From a checkpoint of a small transformer trained on Wikipedia.
Architecture: rotary positions, no biases in attention or MLP.
Training: a variant of Muon for these matrices, 218M tokens, 3330 steps.
MLP neurons of a small language model. Each row is named by its layer, matrix (down: output weights) and neuron, and shows model dimensions 0-191. Each number is 128 + 32 x the weight over its row's rms, rounded and kept within 0 to 255. Numbers have three digits each. A neuron's up and down rows have the sign that makes its largest values positive.
Before each neuron's rows, "fires before" lists the tokens most often just after its 100 highest values on Wikipedia text that the model never trained on.

fires before: "ock", "ue", "ood", "o", "uff", "anc"
L3.down500:112135107143167095122087139085171191128191070100142112128139155126119088144072129163120138180157121119062146162123112139190102127097164128182102145094079106126158124133157158153105111108132160153153090124114168171129087122126081108161092226115127188047188144140152102079115141117111081102157122145191188095125168131130107125125149194191133098175106080142107073151133086138102082113108153159198115078157108169104125133108081171106181134154136146105121148083178094127152160131110141132120117106143068101116109144152138113090113059114143180089134123112137137104122147089114084066

fires before: "1", "2"
L12.down496:113097127120211123078084132075128115110087143110115174148131140101142065165145077103161137151185093160112103122129116104183145111096098141150144136109110115105125111119121168122120110195089183143085095149165097113146135183161174078182126124116070084130145075109131086111170176144135135177175142142121091128088121147126143108124100149112110026149139205148107113104119208128137127180091131144077158119173120133143085122111149139172174126147108109150177108158137053115159118107177159134143192081110156076144121143148155132159153195106149125101079168097109188156070148146161122124

fires before: "-", "  -", "- ", "- R"
L12.down267:088114118073108150143139120137099183185112157067137140121139121132074084126146154109137129123114132128125138080159091165114141128139172144071114113099165136192168173169087182143116177138128071174147117150108093116196117109177100063084192096177055129176098158122098036107135111101090126112151122161139141130126115117121119130104126107109155086091129176105139142089153079151177152096125113115171131186106149102181172120116161165126142137108084134123137171139221097141113132195135124197120132062160160086108152131179085121138165194115107119105186114125104119114145147111103176131

fires before: ";", " /", "\n", " \"", " \"The", " | — | —"
L5.down393:148133117076143107122161096129086116085073130121178117116133126139239134098139155148127109115126085144128185081137136095066136110078121134186178108130177090110097167073112123159143127120136115131088135111068193088193129160138137101122168079137140149198159101183135104146112144099146108094138170145083105144172117135082137087118109157131071077104072162143214131085110121099110110085115075136102147152101085177118148112072113129134145175156157162101153198118164111115069084142165092138165143134147084165181120122177115114159108145122187115093106136127153096119160135121109112075

fires before: "\n", " Re", "9", ") | "
L4.down66:130121114144134141107123131174118175169146154144125159147190174126124061121076117121089122113130122150101123100120124160126200121097101145118137141158196103119086132139171139091138172072028118124122124150153118120132126163168115075101187135135172108144131110148126141081159125114103123046123163177103125117164147185130130121146195091094178201103158189130153120094124085079120125096131114100082085139033113167185135129092078079154089114047130108145149046101110138088159086150134097125120072115104157118098144077188151130124125126104118102103143150139186103160148099114121121125

fires before: " | ", " |", "–", ",", " votes"
L3.down136:059132162120143155155178173174088163151187119123139136135110174113121048110097104120121191180180188116130147097166094087068147082140139150118119063113152101149102067119132164114119190136199116084186162074155092183136155137124179104119104113085206117106098121146096172130111129114130130083166124153183148136173072100123141147120094104122164067114107149108086137103118123058086112112170144102133130140109132165194168163101132081109104121174145127114146084154146155099112154130104141199128125172149109079111064072086134126124121110109139110116098146126120131170096132121121146169

fires before: "1", "2", "6"
L3.down482:128097129133124104088153087126148142134111182058118145057113129092096188101082169125150121070169105115091181128137143076175181111099103146163118100126065149083137115106119113168111146108110126115093111114129136117136051091170141119124193119118107105125182059137180163102133154065144135122132101138112060096135159135139082150141087148112104132091137144145147050120130110112135134158113142110197202152084190122119174135105111127153133141151137145143074144145191176131125071106108083099151102152119149073170129116147160127177153120116159102129200096039154167134121082101183135145

fires before: "N ", "e", "ing", "merc", "te", "ement"
L2.down409:107129097142191103109089121074145186115132113143131105115186132115129149174113102137120131104132173168088143131126162181123141116092185169138146172121139117140128153072143112146083050116202084094135136130142168126130109101158126135200157080139143170092086113158158104106141140096185091180125197165162123107109172125104125150137123139200130062120107173143139107167113142147186073174089135137135121222129129056102159115100056180120121105114138099158103105183133117135081095111099126107136155066151156129164172108106124113140140141118113088145158131041128096099122188116128070139

fires before: " | ", "N ", ",", " |"
L4.down502:048111128141110095129122102122134139141100130186148134124138163177153056097106168132117135130137159123144169079181136173184153137120123140109149124078120148179126118104112166144121089079139123108204107091126199092091146042161117147178148100119133121168153192140103130155058068134142100137117115106126106103108094171123068124059137125155083125125122144116148131080118172123184135194144085164103069165177127143159151140111162108094124172136135128157130157132161116141115054104136032157133160126111194127127108107156080163144106154130148094182117169182090146139173103114112090091

fires before: " | ", " votes", " |", " | +"
L5.down2:107075126103156176151083067144145113113077191123113118161096137132119113144156096098074109109167145096163119133183137114166113097113165170151131139121152127105037158121209105108141176179107151149137147157168110127065192125102183195120107076166153114199081131116135053095062121100102093154124158099120123115125157151082119123138107142143165135156098096143092184088092151149121133076115123152099083176162112182188140108149191116086143132116098079140123116134123103141181101121154098163161129108106162075113139135130085098071183144170155108154156150116106131074102129140119081142

fires before: "\n", "\n\n"
L11.down250:148159121160146159116109137106132112145146160138073135098153121132161094137143129108112119122170079080114161154068108120175199138128136132071185146174126081142100120135166156156111163138064131107108138120108090107106179113101176109169150134112149156146113170095185229117163124100182143082116136143124128148174122093081110146164073086103105104094112098106150087128092086087095064100114142132149176179138176068179176180181171143080101125138148067095092125156116105110102068165113138102167152150114120109214130192120152083100154159135105174091100155094126129136133157108104167133

fires before: " | ", "es"
L12.down306:114125096152121094108104140087159165081096123120055177077131148092137094130157129108137134139139112061030136146123124181193175128163115108105133155107101149074131113109166145169128187074183147180073124091154151132155177084094102176137165135070116158160137070110093148116147167138118112089152115121079128108139183099076141131127149129124112107121174119129100138121139119114135110107059127105160139160190234067122105130140120154146144157101055143178131145143143127129108116190152131132130144126132138115194090142130112179135134042143146099137166112126082134118199118093150136084

fires before: "\n", "\n\n", "0", " | ", "an"
L11.down379:110123100111136196147084164113128134187106110191148135078096163123139113072144155078137127131111129159072169075183140106126087162145118150091074141143128130105172182147135163160102176110137120130040132155131110093134115147144142140071122091201122142078096150079149135119102097135115142166128164102189141135109134106119130105161139129106178142140132163136088139117091162165176175104093137108081193163182163154146135197075145175106092181100117144145132211141152105161125181178123146158125127152100186199134055125108121138136122133095156071089118106137177113124178159152156129111

fires before: "1", "2"
L3.down368:101132123131175102109066094152160131144127129040097105120133179137053101146126115154084076144107081143131082162081086142104051144145101153150124113139094095147092169146111088160132117156111117103063097170172165146134140137150139078152127114095084115108121107122126097102159122110065157150094103122137140124087150132039152151154110126116056047130120137159148119115044137134087214063161088120097144147114151168128091144139186127101158164116126142137139096142136125114119106068124119071159093118102100140107212095127053157191163146139134101141156103140133136125126173152134153162

fires before: "\n", "\n\n", " Cap"
L2.down391:079139077130165183068111101118102160158155120147113098140099107135148119136133144154027123064145124108184173099123115124117070179132152144095134099160160061049175121148152079095109125157091142144234098146110161112136127097135074099100110100127148147154157126190099102075113110161128105054164139153127179107100166090116173130164113123128118093131167115122102099051146148082090148083101137117155135127146169153143106156100175142121090153072149170126103159134095119150115094156136144098167155123112108140164106130126133087140143147157169154198085136134138152144192104182076153099

fires before: " | ", "."
L11.down441:127160193112144206160136145039112145194165099117132139074151128130146150162151163146148112067157153121143105177118130082135095118110123167118125143141079136104152122113159120067113156147151160079230131067124103094089057180111171186132172107108097153102124150154138119169051106177144115079076143124118157130135120127093106099164150172133090135169141147098121113157147089090129180170124138083177163119148117142121115166139135130172177115100139103166149174111143129162083122166137089177084159109147116200123135175096178077099157154149129123137148123180110146112128137067120128093

fires before: "2", "1", "0", "000", "7"
L10.down113:119121145150156122150122123096192121171101098116156160146116176127152108102125066160100155151160115059094156053088082165200149125180117138101073139136127193151100123139088134135127072136123194137109126145158204167106111066132092157104129131120084157099132162073141146090178120156138112140122108139146151061162197166146170140141103126085130147150146176136070142134134118132104193078145153157107179088152171159127120128146106113131118139097101067125122148128108049110132128108160119156108048151118111080077151130151159168144112050090100131175155121096167150159130152089115124186

fires before: "\n", "\n\n"
L12.down318:201090081121120172130125057147125144119062138142130066176097120127151146165128138122100093170151149113102175125128170174124193181161130167159126131093143137129146120127119113144166144131074160091101097130106164121153119121153087096112170132110101101206155129085153113138149097128145112129135137155135099144101054153107100175123124146111149068106139130135150134139087206123127108211092122082102163106117046124134093202166146140080132146182119109084206135133205133147091175127090165147189129151110109166118098146170159103098125153137131144139136121179164163100184081114081087150

fires before: "\n", "\n\n", "ity"
L8.down132:075111142122132132080098133083121120203175130174069102101185096129164143074167136105150086195130075134105100146104090107145120090142099098152154075145163082106160097124117145165137160119116157102067144099152109131143150128154105160095085169091161168188066156181116113170140128152170107100110093147131147091112175131118110116162143167104076144150093095131147174095167085117096140176122152076135141127115132062111122123166148117161121116169109167150135129132208101085145186157144110167194130139069081208139088101181106143116126121119174065155105152125147122140090077147143096167

fires before: ",", "00", "01"
L12.down398:151106117122075112120178165207099121121125103124125133153214138106125127136129146071080206111203078100106096128083104129161154121117092176123100127191158150107148181149136115145114158086081148171165113154134129182122149147156101143127135069124128144136163167132110148147101163170107067121137130133152097119136083113162152062096119168136186123087093179155147155084106087122178132158124114157119124113094088108094158102058122139156155087131064166110152150113115068132128052131140163163118111110067108109092131152134177158121130175082151202087122139141135103170169123061173139122

fires before: "\n", "\n\n", "lands"
L10.down180:135091128117144111109167124106086152106134149063166169089116154173194057124141110087164138142208146124122166116073170107057139109129094138169112117137082152140136084125109145161139117088107152134137138096123158172142088152122069107126155120122136159139147127119113128135098115028128125133144145169255116174108180119086131056105132118068074117109133077156116125117127085054118117159131135068160117122116175079159187176166181158133098144152174100144146156075090136138090140088171129150077142119150116144147161109135136098147113137143175111151130125150104145186114123152136153083

fires before: ", ", " | \""
L11.down96:215187163094117119171161126116170125126164121080100124153102079108149145098127162152155133116118096161140092108116128081039124137165103150141106140175167138167098156174118099175103144156080115126149131130168093123142110131166107176116113144146132164154135119076068138149188144138190130140118104124123154122101138087112119100143154117143112162162157121176110158173147193115096096102123166089042163112119162113097159157154138100100125122079122153078114156140031137124093138125065144107138154114177209133101070147149065145143098150086077158111123108086020117134136136128095144137

fires before: "\n", "\n\n", "ailable", "o"
L11.down481:152118093139177070147142070095126160094221135153122140074166194061146101169162150083122130107160097119127121119137107125142072128109083095162095112132090116121177180125180144236128139133154102159170123153086097116185142117124089128088135095179143177123123134102176118121107185134137089119152102079132147101129106093099133113116118109071091113174196150157127146131095189140124117089126123130133181071159141137087153137129171132109119085139185107140157133099077059094144129104115044123162137149113136136094113118113133121095144099112142141168132147091100167123191159066065111137

fires before: "ock", "ue", "ood", "o", "uff", "anc"
L10.down237:077177136115112215089150066086154105140096063193093140122064127154164076130157108195136083133149178092137146145172128163122139191167133155147143117120126137148165097071159102141120142143150174145126135153134161126116114136147098121108078164173054117066154135154117081148115140132108107139154092111127114171069159156133128134144112142137054189105081117110120151138098089050185120057114108162193134082128129196126130090115115153127148137155155118064126181083133111143138173153141131098075140121155158136117091099154154149163103115128098092082118170081155107111168136139126169097

fires before: "1", "2", "8", "7", "6"
L12.down169:160125148164076119110100073159149159142163174074208154160097107140118165151076124147161084142133145119183086087089164098092099129105180106125111155121150083138135098188092152089168139169103130086129124132113122144119174145134148092096085118104165139087179124148172126149127170137102079081077144129123097122063126143180159184132029094092148131121134123162100101159135067141153174107139102155114130142133111145120108089135065123108154078183121136113140130150129079113102136141145087113121101151144096141149098185178114122114104112169111079127129149160159157141082218096232128145